{"intermediate_size": 1344, "hidden_act": "swiglu", "norm_eps": 1e-05, "tie_word_embeddings": false, "init": "uniform", "learning_rate": 0.000747, "beta1": 0.9, "dataset": "wikipedia_en"}
MLP neurons of a small language model. Each row is named by its layer, matrix (down: output weights) and neuron, and shows model dimensions 357-452. Each number is 500 + 25 x the weight over its row's rms, rounded and kept within 0 to 999. Numbers have three digits each. A neuron's up and down rows have the sign that makes its largest values positive.
A block is one neuron, or neurons of one layer that tend to fire together. After each block is what it responds to, as a language model described it from the Wikipedia text at the highest values.

L3.down542:489537498522516530478465508459475519485514469508496527485467490518497541511460526523500520514471490491491555488482447501463447509452544498507506486522476528482478487521499505490478474497500492498482465518466540512499517481443509510538519506475490518512513524478484506490513470555483513542
L3.down822:435498474474452483473549479468456497514476511458472547454463559484519498488528520515507479520491526493527489480499460517495461514489473513490462525520499520533449547503495490493472495478481470447531454511508520543540500486485524482460491566482487492498490452527459537479528509497452480516
L3.down825:462541471517507575460490514513515508480508514528463528564501488452500494500475502528509534520480544497519514503465501465502512466481493542438458516472502489517510534526458516524511534519488487545524480494576507517507492462478501527481519498493489452542508496540489498524494523481485500516
L3.down1068:499517481497470506470482538540515490504486496503517507510494474541530526511489541498474475525510491489501504476465482554515519506469556503519494492478488447518494540528479444473489474506568485539480496507504519491507477526540539503516505479484520518495478515507478548538489487468551449509
Responds to: Two-digit numbers in tables. Two-digit numbers (10–31) opening a cell in pipe-delimited sports stats or election tables, e.g. 29, 16, 31; sometimes capitalised name-starting pieces.

L11.down328:528481512581512494507487516526490493476493488514488483516475517527480496535512539523505483531452486488531502517495468492475434475487495477487514499492485475500436467501492463501486488524502499520492499508476486523481468489483459519522503515516518454532483476490507515525528490538500538487
Responds to: Word-completing final pieces. Final subword piece that completes a word or name split across tokens, often proper nouns in table cells, e.g. Eredivis-ie, Done-gal, United States.

L11.down940:512465533468491494510470497533466559517483500512473515474486466513500476451501501474550489514476468498498506485488511519510541528508483532538529504502491500478457475482491514487515519450497518509472555496502513496472475513486488500547506497519490494458444505493477491516518524482500493479
Responds to: Mid-word fragments. Inner or opening pieces of long words split into several tokens, like o in Exploitation, lu in affluent, stra in abstraction; sometimes "the" after prepositions.

L4.down41:444517518548469555523504517462509523505507467494505502498512479496501503497490467482473473501478536483512476499511493455522464522521449461488524476523511502506456506516509514527488496522525457507505481491472539528500526475521469504476528555475523496547514499495518535494514541506514500469
L4.down67:488489496478545510523570538504495481496498494488521493482492500532541509474497497509458477492494526522525506496475509453511507519486502499513537481513480511506483482504487502523530470517465487529476538471498477534503543514501557535491508538470459509484515520518480521468496511511485529500
L4.down120:470519506495537469522509530496511519444514469508467468504453490517509494469466493507473505507508485492497529473521521495531488451482459522478518507489497506469519460517492472484521440492554509484452492524484473535500519516498486544520496485497560525535469528468507503494500512543518500454
L4.down140:497482503516505516482529502519499512504485481513529484515474515512488499511524569485467455531513534501530521547506474464495473496493491506520560513507527465497497486528486534505474521532514523539492502541503532508554547528529476522536442468493524490511484536495509502500502504462505521472
L4.down177:505485529481476521525527499507520473499490538514531488464513513535520556524469469503488470501495557486472477479484508475561529500518485502543466496517499474504515497510509509529498476481516543491492470498535505490491523489483498490510490475496492506458481567459476501507502486509467524475
L4.down295:472476479490511535489529537481480474509478482499518512452520491522494528491481521485473517492476506447517518506475554494537525482486465541496497529491519527492485482464520518553552455498504536457526473500481495507512518497496508473436509516525546502509470485495469465517530517483527528492
L4.down406:500521535517502442493491457501478532505508441470512469510528469520509504497534518488545529485536485537490511514488495516513499481461462495504511450448490539529469502502528470495518451455481542522516501517441497490561466500516510442508527440530484490522488486467528503461484491491503493496
L4.down407:501497457483504543489487534481538503475471524513510483501485492522487507482523495491469489507541475475479546483468518485473488500521507472490511495514505518468479493487528456459551452542540523529510485505545506487489485544538474525567485485496495536455528524507466507512506479465516496474
L4.down646:513476512560503504466510480542483481497493504509495519460483486474494510518474522508475528493450515490516527488560504510466472542514499474486492510508495510458480514509481482462465488496509517487515479449465490500538491452514515492512510500495469500509464486524546544504536496509514498464
L4.down658:521473496495502453482469487474515429477504482467485543487544545507483519494510516502516522559459540505506550503480513466508478523470528472495498501546508503515499479518518507489444508501479512481532490486511518514482531455491496502488467518515544520509507536518508525521513473488524500530
L4.down739:470543481453470519475507502513541516478489520489490506492481494498497513442527513452476482515480479501516542517514484484517550467511513504482515505475501499510493469486482479520528476463490467499528529534477511506458513497516508482527486513494529513505479496482485482496493494539563507517
L4.down994:509482497533528499491490493536518521467483521472544488480535488538477503520480475481453511493458437510494501520471519501491482577481467478480487490534444520496500482518524533519467532492469489470498557480522463512516475513502518496474492475508485507515471527496530494534514508490486500532
L4.down1109:485493511500509466467493481501433496514496497497485484521447495471447544505533489459465522467499491485513536530496505488542480498437535484475443500508514537500474501547510504474521504488481504510529463461488512534502459451490508509528504549495523525508479490502526500496507520474478474492
L4.down1245:517507501549518529491497515480486497476506500481480503478476478501513521498529485502510504499406533498486439483514504488539471500519493534501520497531471526500511495496502466517515520512517516521487462529496491504523531508496547514466542532530510501524485476480508480511530482503463535493
L4.down1322:496518554499530469507522538516510550462515503577504492498509485477522515457517463516465485505490479466484524475495475486482454494465477525493483512523492447472504488506488512491481473515526519538498503526473493470465539498485445523564513495478493482485501500461489524499508502523482525493
L4.down1341:482487486499494508492530482535459562438524452456484512502469482561493527493505485487497521452482511461541508502527506486456464503463486471501532473507494487520491522477531467491497535508462531562496484478449521518493453510478487512520508506501456532516453510463484516498495505544502502507
Responds to: Mid-word subword fragments. Short subword pieces in the middle of longer words split into several tokens, such as ent-ang-led, ins-ens-itive, rep-ut-ation, treas-ur-y.

L4.down70:528472532490506472545524448470477444463511520502523505499505535476544482483529495543477463524483546534521461482511493487482518523507480475468493478462520505466483512490522457530480516519494527516482555485479444438505491471506517550456519448477473507493480520530535570477517505477476483513
L4.down137:505491549504481512511490493528464512481529467515520484496497464499461479491454504497518470512480488472521496551503543518477485439533466515483503500501479532501514555520519522510501483503493472495519529471510522524522512483495536471528560458476501499508518544490521515494481481481483512511
L4.down158:518517476517484482489498520502563496489505541475503526492514508496512494514496487509508511532512497505470503500478521544477563428472516523504458454466499514464498540450489516543458516481480501465487473512495494502523493504455502520515513502524494469496500506527475489511503503469493517541
L4.down176:527463521510494516506476522505521519532486469535476461480459497488513483457491499529517531481536495457527500488458501512504492446509537512484496517525491493483466479465501542558469483523490501479527479508489537498470532518482542462527479508469499502464462480521435460490503485513490485524
L4.down209:506474469507459503505514503510473512508533497476479505516507491451467514497481483508495514493490518525519525501467507480487498468476497491497467512543477573505528478545521519489490485450491510456445458520458515491473517492473472488503507478530510507493475474481471523523498434500516549500
L4.down272:524539532493480517499487453519481558499477471498517485557514480514481531468505518459520532516514505487553498486509528527493512478522520459480468467537510484490484517489496474525478514465511497469487524468490490515444444483502483489479476481511543502557509509507490484528450505502499561532
L4.down283:489515518485527496529524510506488499512520535507497521498483530447517494468472480521529524519511507531500490498494536520481439506513517565517505553517537491529535476517483503496440511513498495494492508478530494455464532478502499506528495491454485487492485475525507537503497498486531541484
L4.down596:495487506504499511511488484498507536515500494499507562502527531481461471543508475476454489513482499521504447477481523486496491520501487465544515493493510490511540511452470498493501527454482508484473485505494494510486549492498488506529510520483518462527515466514514505481493536517469531470
L4.down600:498528542552483514527521524501507522473532527521504478530544503515497502506458479487489489448507493511489484516519518542513445512469524459534526480494481510527536482521488487495496520497483474498514482553488518512455500506548519506542529471465497506510506465490479534500499489561517464474
L4.down624:447459540491488441487496540518495513491459466520519478519520509504576513478536504504496549497510516510492515504547532532456485530520524505503471485459505499494463520478508517466524507477532488505495505535546530479476469521517513476485503508503466497485534498503513480482513506527507485514
L4.down828:505488533488532498486474537513513464485498496495497562540458498446503446460508496534539478535503499556547487515459544498527514478504510519509523528505498509542482511514542474480483523499487560510499484495555532462519481502483491506561478487547501496527469490464496533465492478485540533518
L4.down891:507454533519523460518469484510511479532472474480523477520485457489486498473514494522470530489505462509512463494483497486455483471473468515481475563509504494486470522482476511517527502491545536520524473500499517501515482541488510527550510503492459491507498545477493476517499504472492519504
L4.down947:505494477498464485490467507458520482463522501504487477516521481498475473488517482494505467524539527486493478504466489483482512456505538493506488457422505513512479515434502493493492506491452518461514493503496487471505513481492496545502473504508519498476492545475522542469509463481538480539
L4.down1151:502466499475479487477503456507491468513502475492517500480517468529505473517462498504510501524491511520504518463516495471513453502510566512510541489500576524501488508525529521536505470486497445469497487519536529537492498527486542483524548509543477448475500466512532485515502459526493484540
L4.down1249:462497511485539480524483513469457467521511554540523493531501500489531537505471503466500492523507504524491472507490504579517461485503509524486489496466531468531542427497486483522508476462490498508459492465494527485533550499526492473526504482497511502529498489512488501531486476522483511555
L4.down1308:503510513525558443505491491505540518506529503552499440493498468513475529483536444478534547481492491492454515468521483553467516484491466478455465479508500433516531514516510528503500486507497529476494506515483534474490509514530504501528500481522481487516487433515490493494484518533486536511
Responds to: Segment-start tokens. First token right after a boundary such as a line break, an opening quote, or a dot in a URL or number, e.g. "[a]", www.aero, 84.20, A month's.

L11.down1318:539463487478491497490519528480487492497477526543514506551514461516447490505503500526463526493516502506516511505452538511504499500529533534547521566490480476543534498505489504510513513505479473530495438496515527485518513517462493516549524538504512494518455538491498505488501510515495532474
Responds to: Indefinite new-entity introducers. Determiners that open a new noun phrase introducing an entity, often sentence-initially, such as a, A, One (of), first, second, new, another.

L11.down1047:536482490505534512481479492428496554493500475488515500509514451521493507498448504523503508478501516522488497535487488517490534482514508457482516494451558518518535499523538510510460487493489489511484547470520478486517473508491493534485502487529532473546481500521451433486468474517486505513
Responds to: Performance-statistic verbs/prepositions. Verbs and prepositions right before a number or result in sports biographies and results tables, e.g. scored, won, made his debut, receptions for, table pipes.

L4.down83:506509483506529506471505497501530554482515457498496484513496486474529526494501497508497507527491551517500472488505515520485516552458551532544501537471500471504478524479513523479467530510491491512505516521474455489554483516556493529506537464526536508528507510499529500477510506480538500463
L4.down226:491520533477514518507450478460475511502540486453495532479502491480502513522506496495486516536504491457535452540465526494528497505503527490503494487479494532529470526508488477498505486521479481530489505510527485504500484463489496495518539466491501537563483491507475489461502479459529549485
L4.down232:493488438509513516503483528496479507515519499532535531476527529520497481506489498506485499493501444518527526488490501506521499518494498501478515509504492499460552494505498512441469499489523545505469495471467520493503525509449495542498487486590485509504488549500516528537503500519485512499
L4.down409:484452540505499464510521508506511485490481522461512505487479442474480481527482481561518471470460506504480507502480497482480480478448529468486486499487517508505511534487506545529485513476497500476541450549509512475537476476489542481491481497466493485472495526509509447492456523477474453464
L4.down433:491550532492493482428459474511490513542484501530498487461488532514500475482496504518503509440501509432508486499474517519491522499516488473501516481522519464500542472519552483545472492480486470468513507458481548510503451493498472488503520506470508514520523490505534492516492465520501500503
L4.down459:497487524520501506490501471503483481537526487536464489497500522496516508548522513498484486495577517456481517465491491479468508501546478487524561503470508475474527475526534467501507494502475500491514483495458474513537491505470493484547465528438472509499522465499473476566482507481515514509
L4.down502:528457490539506485501483504503526503561503498535490492511492474509484515514522513538509480484505470469478482450496463477504523497567510510492515460448496476454489501499494506483482537493446496535514499468489506548570475502503547478472487494486470515510505478498521489545512492534494486487
L4.down578:535472504495467547538523490490509508460518539506508513524502509526468489512534508510491526495542479475515506462505512485471478498472523510505507475515490535550474544520491478503466476529483519521563517509473505516540503492471487515510522499494530500482532507469503488478510432496475474476
L4.down643:505499529503511480508483536486515524529487509506509522542504500497465526467478462483474524508520451512497496501495533516494507510524534478501507503507520496496504480477489529549507491513486507529501577512522486492525497477508500473492498499495570496548513476495505508494505487493503492515
L4.down726:499470468470461437481491496463461562501522538503474470512466496529491498517520502508465458481485473497450478526500493474492494510467469504491501486515466467525505533501538475460502475487478497506508523458502472484495493512494474479516545480512503534509506466509531524536519513501467494505
L4.down728:431505481514483480510526478473472520527516520501501475466485470432486542523531471470518514525518490440492474492489499461545488505477461469443491488430498446467490481537519508501506483494480488504482481497508545502519471500472509473521500438508515483532489516483504463448535510484448494522
L4.down810:495483534520506519497458476510477530501535499501501549482493472494481512477489484511482500495512487466482525502506516513517486541498493496549502474486482488493485479507537507509511514483504512512501519492484499482492489512514499528503570537547498494517501467503511521487528480479481488479
L4.down813:482467491472511471507524494492498483533488546518529469468452504534503568518492502496498465471484485460495543495482526519444557530495503479463493476484494447485489522512562500491478504541483503545516525519508530559506529493515508492535461574485508484488509497489463519540507510496468487447
L4.down896:490484455532515493501535521492472496489513515498475506526486502483514482499499519518485463482486521565444506486508478552476482505498453528512454515486489491490538507471478510471514525491442502466503439547519522497489479503446516459514523486520471480512527516436498496449476483494514503474
L4.down899:500491486495508545465509533495478555504465495492466478477477483513529535519513484472477516513549454504511499468515535484519504472482532527530532488455519489494528497546559454481519497499487507512461515482494521497534509542525438535497487457466476468500508523504497486525474485480511565565
L4.down1328:468490480511494505523513497506496485488530565497503521483517499486476471516453505496479512472469486501476493499475534505544524501522537469527506489540505504504524482459520519525532549499518455486486493539479483505483527533479476492523460527478558512531494552515525523510512487519460504471
Responds to: Biography career-event words. Nouns and verbs for career steps in sports and military biographies (released, game, appearances, commissioned), plus mid-word fragments of unusual names.

L11.down721:527522497526509468486459486500502477514516515524525546491514506493498471499507466471501524501526483558501475506488469541501528450507552466514438455494509487514522515492490532517492540509503496482467532501466492492468518523482516492459501525512575489520509522520485462543509496506516474476
Responds to: Month in dates. Month names in dates, mostly after "in" or a day number, plus the day number after a month, e.g. "In June 2013", "July 17,".

L4.down51:461528527521458479478543492500527457503488482508505515476519509451536505477488564491504494531464485513487501498472501553501555503468511499506523497499526507507480489443529496469493502478489557483495531494525504500517485500499514495475474563485437468466506508508492457508537491476474463499
L4.down160:480516509492485517464497535473470514477459529519466497491501519506537496498498503491518513498526488492533493499443532511448499494506491490493527480465483472514488490505527489494512511530480523470528503481489483505513491502456484484483508500508517578484478496506493502505487504511504522499
L4.down178:521500525534510537509547492486498464484507511502455496510463514476506508453507519545505469528500517482481461437507515500493518500504521509502538455490485505520456524530550507480507526485515515501488492546513516509498510576494514490514493479534449478510494476505479523502515504525548528461
L4.down294:475505523496546519500486506500482477529530583470514497501519509457495525462465477487489471543468527489512529502525535505461507468511542478508513525495545540487503516506495459478476511478486491490486511512510554495496509496462485528545449505469469486488515511505500441462497531523516468509
L4.down353:503519458540505502490517518466517496489520510529504515491476509478515458528545479492495482473510478494517523471538502510487484497477473521478492497529483507523539474507481493546466503502447525486510472485481484525532558476478478471455572564477526497506509533535561520509541498469472486514
L4.down575:485512502514486493505493493515519503505514467487523532452454505498512495494525532486476505492520510499496501539486478524498517467484459495487529496501495498495514509498501471543530486521505479450519505474498500473496522476514510527470500497503490508505475462469452545507500535529515499504
L4.down602:496517475519481487485531482506476495481498506509517514500486524477520520477508514501502500520485488489516493484514499496463480477492463523482469495500479538482498481521494512510507529517501482513492494493526498482481516490497498533546463499483476486461510496479483465481526507506461476487
L4.down616:515506515492537512489502489484524536458488521503500518526472553488522496467531479518491519553528534514503518465533487516509512552453497501491486486500496508493501518541487525471473514483483517492437496493520512521553509464484458507517508500474548463479463470496529535505500521477496535473
L4.down700:505534477527494509481515469466459509506485559538511498473487498492464520516510494528475494533514462495553506503484467479507490501500518497483492509491447451491524525447510478489457486484489494511509506480504550481517505492470485514500492461488480499497477496518477494484483503489538485489
L4.down716:501509516489460473481496471522538540508515505453476482482519518528487508515491512472498538484471513493520496536507534476487503465493546518490523533501491517536507487540500477470509483517525489494476486546470467510502485437488537509502524489441511525517477518537533454500496441506473529477
L4.down895:482453549521493459470516485492499524475482529497523497493494521476446545477435489523486469508464483488523517497533498492465488503515520548526532454514484518459492502500480472501439528457536487495522472482483506487501526466472511492486535478510520518525480503479496492518516493483500533484
L4.down930:469506478489529521484509506522506521542514513495474490480478468476507578488532445515498486472492453504491487535513522525495499472538515503523505518508547497565484501494503512514450515457473525497477469531524529461509518540484504507485516478487484491482485513507501490505479504509493491509
L4.down1072:492494486565491508462453475496487526499494507493492473494513526489473490508502464533518514516491496477482530509516495507544478511454574533478495497545512433500485551490488461491506469508499496471466494483485498490522505491516526531512483526474491498485494454492503468513472525484495525530
L4.down1146:499499517541498498477486507500495529543482509495521494482522500476521532509522452535494540500495505453524501500535475493540521524546497509466481479505516515540470532501435502454510480486488498480478508540475526502552497496481505492503508473480500495525510480525518489482531494521533496465
L4.down1318:478507514495507514513506483487488510493495539500477482495483519483498463501475486495520487514557530453504465490473473482520453471513542500497540505492478490464517495494516482597517516451492504485518430499493498465518505523494470468526522507475499467479515475526467503483501499503557516470
L4.down1343:516481456537470535515536464530502508513475485526557511495512479481462503469471491464462471451514429502492533479488511491489489485435530516523465471522507484511525511494507488533501429497459488500488477490484506500476460525480473437540542516511559480531513484511510508520537482536500524465
Responds to: Table numbers and word endings. Numbers in pipe- or semicolon-separated table cells (football stats, election results, e.g. 31, 24, 38), plus mid-word pieces of long words like pursuant, confession, incorporation.

L3.down126:492522511526478555510457521455514484493508492500466469518534541518547551536499507494506545497467502464486477543500517511517488477496474513540484436496503479514497513515473514498509509489456500541488512456488504501522527492512486482462529454452507500507460553486535503554502483503490493455
L3.down693:491528466510516512470545520480462499504473492537447482478492517494466491513558504548542493491496493491484517504503494519498513509492487482519487497513500469465469495480503512514539471502496505490559505516511486459470518485492474530471510519552492487507485479496471515505472497519463528501
L3.down730:472473499568516453505464439496532505563477518547532514552497464431557484491520488481541505498493522505482480477508497499504511480548503525526529480508462468524506522527489496522522550532490515524498495503509519529478457513530485484501553516500519489475495481494507478468519519512486510468
L3.down1081:533501467526535487493486512485503521480471551547534502540492493494501482508447508520538475511484474515485470493500478505472456507546464476502524475489494520517501454502521493503457483486518486475524503487477520510484502529512507469501488482474492467498499522505482499468483520540460514532
Responds to: Career time and stat nouns. Nouns counting time spans or games in sports-career biographies and stat tables, like games, years, days, season, months, career, decade.

L11.down775:500479545502499467519526473509506516465552510517492467533518493484513513494471542517521485452487528482465494511502496483437475519519488510491490515503521493516530489505515537495532430509510502553488522487533487448527508468460461485465507523498529453487535500502526519505490502460477497520
Responds to: Slot before a quantity. Tokens just before or starting a figure or term, such as "on a" in transfer deals, sums like £1, day numbers, and table cells.

L4.down92:516505509460561455478487552516563486475507442494480511477491508497513527490487464476512533508494521514523552507498524491491476462506484500484494498492513532474490540537578526505503477519522484513457498551477458451504520472461470512495520497513488489498478490531503474511502470488491494457
L4.down266:516539519479536499491493555489474500520503572550529506500481464487544486484472529534514492530446539498515532480536531439504514498526483490492528474489489493518475520523551497510486458485501494533498481503531489544483471493501488473503470511461452477505474517505515547501489514487542525489
L4.down285:526492496481470457512459459538557514459508510502487487515473496545508488519520522501506482550500533480526457563472483500495505537477452482529509509474507520485491550528467438485510508483497518518490500485468471506509502487518478498490538515493523549534493508490540502535525473484488473479
L4.down470:471509509465504531472487479480467492552448543560530508531502461474545478515525538509479547485495489460513552508454551516497502463545538485471479514505514539490494510502525487490524539551493478513526505518471474482492530584507521475503458493472487481456488495514517495489496488528484485452
L4.down622:510521521521429510549502534523522500479487447489527508476449546512513506491525482533509450500490514461482518530507517526498494554524531558516500487480457497542503520479483464474523523476497471501504566500465486503512499496479470489501503508520475473566522488534527515534505473506516478497
L4.down738:472506497481515467478485504510460488502500464512517525530479536529573480533528493502487508545515505579478448515489537559505499518502534512481490485486534476454483502504485506514537490530497482521480501469523513512508512485504519526491497456476522500526493514499506541512478534509472489517
L4.down744:492482498510529529519517492467550417500480513520490513478520513469535483519468491508497524457468521490474510505526462560451488475489489455491494503479512463458505483495484499511491508504465510504476499491476492505462523456502534527502482531532469497537538477496503522458517518512507449483
L4.down787:492534523496536526507518553466523528523525515516506503496501486481465536490506523475501475508449511481524473468552505470471494523487512490488519480566514485513506503519549503516511510493486509519501450537553462489481499478521503461493546487530555447514525481468509514464517489513508555494
L4.down841:502481499518512455487498491492469493475500490482486564526468518487458508531498510494525476434463517485519496540486522485506479471490521493516510471470482500529494477490513496498498469505507479525501468455499482526499462527504461502495477491522488529533484508462495506517520493478539517445
L4.down867:536506478461509525447462497485508504515497508531479505541531484533482510505536510496494562504499512461495486465466494525492527531497469505512502520488472514512527446498465583481514522525489500412528470480487495493526535497515482465505488491481531521493444526503501503526476442520471495450
L4.down902:517476490499543495497487510503496524453508517487487517527497498536528468506543501527495519446486507535507492508480528478457574458498476495532504530499563496526486547500526433483522520508479489502525500542522496514523502528514519515498476512514519506549499521498485473510493485499494524515
L4.down957:485481528531496562536510523505505476504544471473472529536461486511490487507530475497438506497466481545515492495502464494519511482505529467482469555485502517516455492455528453496503453511484501475520491473490542475541489485490520469525494555483512514457506505483542516481497490473479506486
L4.down1006:530527480465556481497500449504503527543506501500500455504504478500461507489464506496470500545500462472491530480515488508498495485531532478481508501498502516467490471557471531503501457527529533522464498514482501518485489512524461499510477515521496538513443565522477503517508496514504535483
L4.down1035:471493513531526526537519462492521459500506519503497537555552553544550505481501484446492481518514512548487516486522485515526487522507522447455448526504561508560515512496507519487478488509504514517521496476496512520466496476508492467477539479465461500517507492440503484496479557457491516490
L4.down1106:493513537502504474493508480535482548473550513469524528514503518506515471493518491513503456540549494537526488488480513524470520489510456488480436496491483490468471496495514485506506476498524482475530501491463480526501489525466455508492461517483457489529499517495490475516524486489468492518
L4.down1220:471481513507538487449494494480470508510474515471513485519499521489492492521449481482513505535514481489470434469506522463525492482460479506499488522479515517521541457481498555522500532487496454470518497482453503515475543506524463505453539509478539477523491501487524479508482541563534466493
Responds to: Month names in dates. Month names following a day number in dates such as "On 24 July 1920" and "Died: 2 May 1993"; also second word pieces after a capital N or D, such as N-ir-vanix, D-et-roit, N-ich-olas.

L3.down242:556543494526485500476492533528509494506481537500479480512514543487464529514506471470511456517504533523510500498476489517518500520492437516481535508523508507503452493478500505494457484479447503484512514495471468468514490472494493508489509484517531511492538455475498512491490456514507469460
L3.down579:528512493501499461493489517517509460533544488492505550494475483471564524499461493491491488479492544500477473480487478453465542512546536525515469516452531521524471483511565505464545470458471477486494521530529509470468508505497529496510529515479482509524483547502503498510469520486523512515
L3.down604:504467520519474431520550491493528501511487503426476520505548514446490516495469493514480481498496492504443440510510478481479487479526480464481512524504558514537477473527482502513482503476463533513485511514466456490481522509487490529498541481559505505471474487486534463455511482488495498497
L3.down976:499510487456455496491503519506513483495527533426495491523507501468504505479458474514502517489471508478474506507497491544553503513516485508484453537474528520528462486527516531489511480487468489473451552483545480513505506517445514528515515531503494529490454497498476507489497485499466484496
Responds to: Years after prepositions. Year numbers (and sometimes other numbers) right after in, from, a month name, or a citation publisher, e.g. in 1962, August 2016, 1986).

L3.down53:510485509541495479443497547489505563504510485571483504488477441538508490494496505496531503475489509451520474501528524488445472510490508483505476468563511486578504509497460488525502483507515534438542467473492481490466494480523498504502508497496511505483481453501470496489477506460479473542
L3.down490:495527512571458461479506487510503500457517516527488493503480501493503445508491479517502517506508467492470471503497512520504477472480488554483486496530532508548517553518473494500475495523507506475530476494491517499517485545521522509516495510500515519479482454497522504521461513509493488502
L3.down862:509526515516488519513536457486478490496538503458495489478453504519513476543442475514498513489514466489454499512505514532493443494517494488471466525504507535526507502522519499485484471531505541479529466514471451473454515493494538534498448513483512507504479461512450512506566535495512430519
L3.down1155:476520474502500501495534459438485496505516505476491467515503492509514495443475456514505498542515517481459480512542512534519457500477519502493505501490481478511472503468518483456546460498511518501505467496505469487471499483510493518501452487539516456495516522506498487515536492501521450505
Responds to: Segment-initial word pieces. The first piece of a word that opens a new line, paragraph, section or quotation, e.g. V(ersions) after a heading, T(ales), S(&P), "n(othing).

L4.down114:485506463484512523502507508430487522515498520494549491469524492503535512521494510565464492519480526541483559484489533508481487467522474513459468494496506493519486497461529480487496486491521528537513522447436533541504527487528486505474472488531525488487511477498527540501496495523506488513
L4.down145:505507481493435482502520508455535459457514490493463536507510464510472501519479509504557519509485476506466504513485500471508464468441514467491491538499490485498525456506491494494511489500544506493531502477508428507508513516516499539530492541524482542522455520527505518486498489494493549447
L4.down342:509486463515501489514466514525484511514504524532490496457489502474490523466522535440557486523495461510510494522467465489460547502456512490532511458508467486511491485486483511471504443447492492474512538483500510481493489515515509510436526500541507528523484530523495470466503480506527471484
L4.down381:497473524520469513498532529428478495551523501520510519516509468478454508477525527508501498485472473498522517506509500492520529501508488475506452508473519507501510532519502528475493458488478458480480512497511467508505496515511451477522503472417513551517481535506508537479507504519514466512
L4.down434:482469476498545494471534510534473491480494497529483516514514491511483488489470479489534491531493510462467466522543480499517481513490476502474448497491529497485478491490501550517486490509489518476456520512526548480473505509557529481527470533463490522480470479510462513516507515521506479520
L4.down489:528501501510510450486534522522535464487456565502514492496534495458491528468510540472485518470514511532486496518518469448488518507494505492502477486496458522487528514479511484505502467534488536508459462503502518514469478551482528469480490481472560506504522524464489461484478458552492500468
L4.down627:506519515494523510477464553490490539505497456526534484489516502490541501491484491466479520540512513493515497507485507476493485455480527455494504490453538455514546517530474522425502427527498476493529485496495511509461504492494506534440502479471502519509490506532447505486515535518479525461
L4.down630:460512459467488500494492504509462541454446496476543491504502485526471531483504513497501498524520507497505483497474480478520501474484456454530461513497485489510482483518509502449505469514524494495503501512488516532502475523502486498459519468496500533488445487502518508497524469502485534479
L4.down645:488513508498490460448524498503529500534542551504514495524483523524491494450455532474544529534502504532507500484504485519539506510494498468512531497501527524511517474481476483467472496524486485506489527512499501503511503501507513485511488506506516509544507499493469518520445465475532476491
L4.down650:520520531555496478486498496421539497548438470528462569504489468492512501507511489508510452541525504521500471481497496522495474496467521492475509523487526480517510497498535528483522518499516523533474494507516496518507493461507470462457496485494473468517510519539493455491485482497484496510
L4.down755:470527520484481514500489523505510479468525479514485485505505479503515494472509513571484519495475496518500511508494573499466505523503503546485504497481483477484496526487518488503537534450518509503482493529571475450533458467503491528510483451523498501499483507494499502505508463557501538479
L4.down815:512392500480435526519460525475469490509568484502488541474484532433515483550498477512511505503505493496501474496507488541490493519436521490500510512485551484509479504511510516495458541483510488450465509432491525521485544472479503504491492547520431465436480543452470530496492545491478509470
L4.down905:503528528507493497490464497515505528553499523485475538548520522516505508423501558504522510485509507469497472520488547544489502516433471511528538486521501484556467500497500480503536478494500496497529537478464543518516533527507451534508526490509522532457508469461489496498569451516475536462
L4.down909:518513480502523551532482526503513464480496485474513441508511508441492480502478498526554469446587543515505472496447490497506562487484514504493482486521499503470508527534475516511443493488493460508506483545522491466480527495501494482506485528481514503528470518520480524514515513490504500506
L4.down923:514454504531562497483509514486558491496497436521498490479474522493484507476520503461520514488454438495531520468528508537475490498499490484464514463495464528499528521447541511477520472546528487477520525490493484509519490479472501503510500468516472506525553497497527472481502488488481513486
L4.down1090:450522469519500486494518500517475482503484522518488494494444477529477510464523482504522503511516495526484481516494513507459527468486526491547518494499534508547513490496484484454470499452505486517521517524542463505481504518540445531523497494496568489511469490502528477498516531484496480459
Responds to: Word-completing subword pieces. Short final pieces that finish a word split across tokens, often names in tables and lists, e.g. cover-t, Valver-de, Nocturn-e; also "as" after "well".